{"hidden_size": 160, "intermediate_size": 640, "vocab_size": 8192, "hidden_act": "gelu", "norm_place": "pre", "max_grad_norm": 0.5, "warmup_steps": 267, "final_lr_fraction": 0.0, "batch_tokens": 32768, "max_steps": 8661}
MLP neurons of a small language model. Each row is named by its layer, matrix (up: input weights) and neuron, and shows model dimensions 0-159. Each number is 500 + 25 x the weight over its row's rms, rounded and kept within 0 to 999. Numbers have three digits each.
A block is one neuron, or neurons of one layer that tend to fire together. Before each block is what it responds to, as a language model described it from the Wikipedia text at the highest values.

Description: Word-completing suffixes
L3.up5:515474482492461535510467479476486531479517512452525483448501456465536491506503505535495467454513504500533495514519519504501482536478512503507470495504520505460515503530485487493513545506491527499495496505501505557484530474522516525510572487459530548454434545495513539494499507507477486482502511486513541496509539511474506497535508528536456458496510508524468490485500494511506452504522539509478486549498500505525467553519470468527507491510498496464485513516479502518454523471517480

Description: Main verb after auxiliary
L5.up7:503486479532484501491452488508513538470499520511507471483497458469492478482497481550545501534514549504556500532552541487483447538515485522532500481511505491509497512462491497445496505478541488481463537496556503508488437505524491483507501508505534526471452523453474500501519481512489519497518501470509496509520490516428516469498503496540457495509477480464526488507517510487512494503500484520501521530525508487508500539519510477539513494498483524475547507486503446539524544483492481
L5.up136:460491467530497470497512492490556520465524456498492512507508514488539479466478504558529484501432479484526504516516512520492487515496518536476489489471500498541453534496455536534493499463502484509481496506490490543502522533505495505478543502496548548480488503493461465459511494486506462471544566507450506483511517472458530477510500528523509490514460498510507514483493497451511478510482502532479513515493492498519498516471519495531499499528487552460532513481545521534509540512497494
L5.up171:526464508473504516512441509504507491514503509476522542526491435480472487516524488535527468468518543555539509494563517516481472496497502492483514477525524514513515465484511500495463507480530499503422497501507517491499481491500504490488503501506481515507449554471509536480506499482458517482547471489501514476516533504458514508516491502537459519503486438473488508495516460524528451512523490524518506529506542514471481503506480454568512491498495481473492500502497468498489525465493466
L5.up255:468475490504465552501489493472518546481510491461533487548468481495491501504494463516532486467503533481480547563528513478464484527474472517534471447538492509494502488477471489472471528513511477483460526534548492460499496525541490490503494521494493523499487502477494507480530477509503491482523454456536456487476511486461496461487517511516497494516473473478524485533546507523510494498502494560488513546528518505535479529552513477512514529512477492477523510481489482529494526463501534
L5.up260:543482510503490521504530498494472571476503520512534472495527482516515499490483502534531492440481497511493484567537526491486499493502473484506498479502520487498488499462506487471468498465485455472459519506520532545473468559509497539500518539515549487467485524506512474474505445493496489488490500505485463523448527495452506485498527507520483491529478497513508521551497457471501475513522484478470460512513496511542491536497545499537486516514494534487521507497498452543480528507503461
L5.up408:478496538536515544487459489534519505498468526512528498491517468531552545501522477524512519490472517499544475570512508485456495489493473507478494472482499505514482525454496500506479534482503501508463483522509475509486500506475482515481502496488512548454479510475489511471512507512492500459491469437491478488501524516464472487521509534477466519517450496443518486498553509509482485513496465543525493548521474520477477497504480474528551492502486520492523517489508425483504534503507544
L5.up409:493515503485482528505499474504533513486463517500534493514487450494499475493549476546542479479528537529509548516492526483492466540500500501512498464516505517491469452491462501473486541512531462524438499490512516508488500487485489534525510540522507538502485507473481486491518521509489487475519515458492485472505504496455509501508498550529457539506460516464480519495532451452545487491512478549519517538516504509516472542488513465548526486528467493482493514481507467480515558478499484
L5.up532:502502516488494517508468488511527535469483506433538479533480472475503505481518486501530470494454534517557529536535500535507481508482490518499471472490502514462517486464487481429509528468517463531489500517526526527509503563512497490500452498509484514450461478485477514513515466505498498451494503518523505513492487512450477487519513511526458527489467478504516510520525469528525493506474458519533503486551495502475504498539511475519537509567494493489524488498511471516522528461478500

Description: Split verb endings
L6.up77:536475508494467493517508496470533540478530538521534524506534470494501503516463448507542481495476506492490496497531516523491484530507523498510557515496514403456488505531484487489484514466471481499442479524488474495510511525473499483502483494496455511498501481485451483494528513507490490455511518507505506504514489510506510467516490512541503505538462477537574513458531499497490533509471451487482504509493516496471480531489521493503515569488474513491519489466470494523491555487515526
L6.up87:502507447454487519515502478494525485496513503552514521484534505487541491513492535520514479470506529542479491512506462497502448520507487511483525517463469482510442483473499443494525507480469515486471490506502490487512515499519467513525516526481482514497476541476474489510553458499485479489542522556512499559468514495459517462492494557505508502513475521509475498504459501510461483535506520506497497516510522506493470508498450461478519481553478507500522473522509448483487525457488557
L6.up89:535479491466490538511469468486498510483508518523562489491512444496513431492506459518526518487531531512525511489522547494486488514542506521541501507505460526516501499502504486491470551469521503494480509512514484474486469544525481520529532517506485508525438523452468530488535454498492516491497520482503529513495500477435516450511516476527467486472445500477529470493540504504510520488475501498529502504495533519511488510517486468505519502482492533445497530534498464526519526476503475
L6.up131:490499439480445528529497495501552503481539476444542502544482500478531466523490545526496505495504531551516548506507526523491491507470477521520474529519551481524528454469502475506472536477517494493482515504498531494496477514502490480523504500502497479474475535466497474467499482476499496478531492489515487522524507452470515458530501544510486513501476506497540537494468521543497500514514463526527496526526506478470490505500483474503513491538485505470519523489455519532507483441486449
L6.up264:519517475492469519522507455508502530506566516474482492478487495477513484470512490507521498519464480526509453526505523469523471480449471506478544503506508449516464511517494528531498557493506540511514517506496490509497561524484512532514524492475535523462515516500456472501525495512536502490476486454532485459477546465474490489543523494479509511504467458520470472465513527538496490493504506512495486527512563487491486501503489493538513459522499504459515526488457448528461498493485493
L6.up289:503505500501467520517468474504526507484527504483542474507517458486500527481469520538587508502520499507509478528524514498513452495490507505487484512514478523466480476493479514499498488506471531473470537542427471485467485538475513513486499517500468558479479512508541480504500546494517477468500493480534487453450549480464523486495460464505495525502453516471517487527458512522502498473493476527507485516539474498551471518493529497528510466515529493537514486489498467500494476512498462
L6.up341:521507481496469524528464473523529531483474484514526505519531441506561499514461521525511541482516507528516477541535482497503470504491539500483487510461502497511498538482516507514521529520492496503441459528507471487505518505479490528497542519491521523493428489488495467485527514521458493463470524453492483474512524478460468492534493502488537506501465469494500504515478518516441470492525519530491544555521519537484515538539525467495490470515528474520502477509488470494502499477483478
L6.up493:503460499487465520496470466491504546472508541496513470529506438495474487483517511544495504498494558543518520517529537507495452545487510519512520506515511504537488456456511495505483532478504465472481515499525514502466486494519481496501515491500499552501469519450490496503492466507490511468526527458489541516530494520455521493513519507468475506507469463447556499524502478481484507487535466551517491548513553520485500537503512464541496494528492503495506519494501453513512503459521494

Description: Second piece of words
L3.up241:542477519502501526496495482505531535503532512478492507501526501508485475485523484460521473449477483492532534454473530551450469491481478494507504472531521512480529510545476538531488524478525478533502483505542496515542544513473482480478540506492514544507506509510558490500522445475489435470512460488523523512486531460507512509525508513541475490501521449537474501504516531493510467478481505485497500517472527517473511540511507495487500493534506485529518492510488446478458527484538504

Description: Mid-word fragments after initials
L6.up62:517493453487504525498502488550481537525503495475486517538509521493496446506508500514531503530482485562550530495515541526479453487484472494490495441496465500493520514481448481548525481501484478466508505542439444468502494488479484499485532539478473505462498518482523466501514477512496509479473470486499509537503504540529451486551497482489514498486543471461520480510471509464532513514521493539558510507498497458485468513472510492526504519508483473513509495508501531481517518506516519
L6.up290:531503520469538491484519475493490526499497488470509552479522516454493490444506471524521492513480549524488507495540530539481463483490478488515512525501501524517488522445490474486473492483474451496500496494548544562546517502467506492502502521503509506473511515497480468459470441476487477506461484474491478488489540506494531493466505459493487490513531501481502488540510483502528497547508529516479535540484564504530479525503493501514506514505471488447502478457487474497480558494489480
L6.up328:514511495503464538519557487506513504499526548513542514506528511494461461493539538507553471497497498497475480469493527532450467490522522532483510485484511452472493490494479494495540507483483478510485510473524471490494507524489483503466530519459494499545507513469466499530539508458566477479534493524486491538493505530549517480543470523505520473508500430522527491514489475476481502495492461490553515504501513489458469498486546494474501497492505499517511475531517489466498480462539515
L6.up349:546516507490519529505528482528521495529536568526496495463530499533478460506533471473495520518526484496498496496489485479457492488516471518495513497457532490487450515505467483554521567456474459474478544478502501511509483528489495509531473502491507529529512464474517494533503534489505492474522531499483511471470535478516514489485496519519577507469492452545511481482471483476474500479535505478487493465481550508468468514535514504529516483531518531481492476490486507488508483485530518
L6.up413:510541471471535535484475510544535530471502535463498522459520525458525485495521489547511500494476528514535516481524516502491498522531520519528491504507540462475433515501504508539522486452489434504455514504485555563513474547480483480502500483493495498463508494495487526499531472529527443467539521508480454484467480512473519517515484512483497484503513475482506509520527494476504463513512451491491529490506515470481512527502501487507528509542461525481492473496496499526512527489489476
L6.up421:498432473491514490504511467505508536518508576511505548497473484496529508513527476523530513469507485517492487532479501527450510482478493505510539487516564495498508502499495507548490508500443452485485522520527486549533518480524494528504523487494499474510476484459485482532480460506537495494502510516500485529479544489476494469554512533525501481515524441510508470514488507479482501496507494488540518527510565474491475484470503493498517482504464511460533469498464526473504478457501456
L6.up563:485491468468502494522473524512538469485500494498502502477536527463495471516529496483532479481505493525455497539503479528474504481495470592484484477516495455514509488486473509530506474480486476527477504503474507493477513526486497467525543487526528474500522535501481522509537439498542493478519504516476489457497539402502481528479508462514529488464506493467513548477482518530487499504466487508519490515467514540478447529502516495522497516529505502522515507461487528509540508488502494
L6.up590:531448484506490495528504513453505512504522505485506479490560502556504462503540501499496468477471500560509518482519447528461507523461456545487511461480492474495466519530493496534467533480459458474480525521495520507510541496485463546534518520510482490510526542463522483502503485474524506479516500507517493521514494477495543493467491527495516479509518468506534542475490519478473497522490511490495518536482517506483431499476515467481501547547494500504531524474478514504537520480513482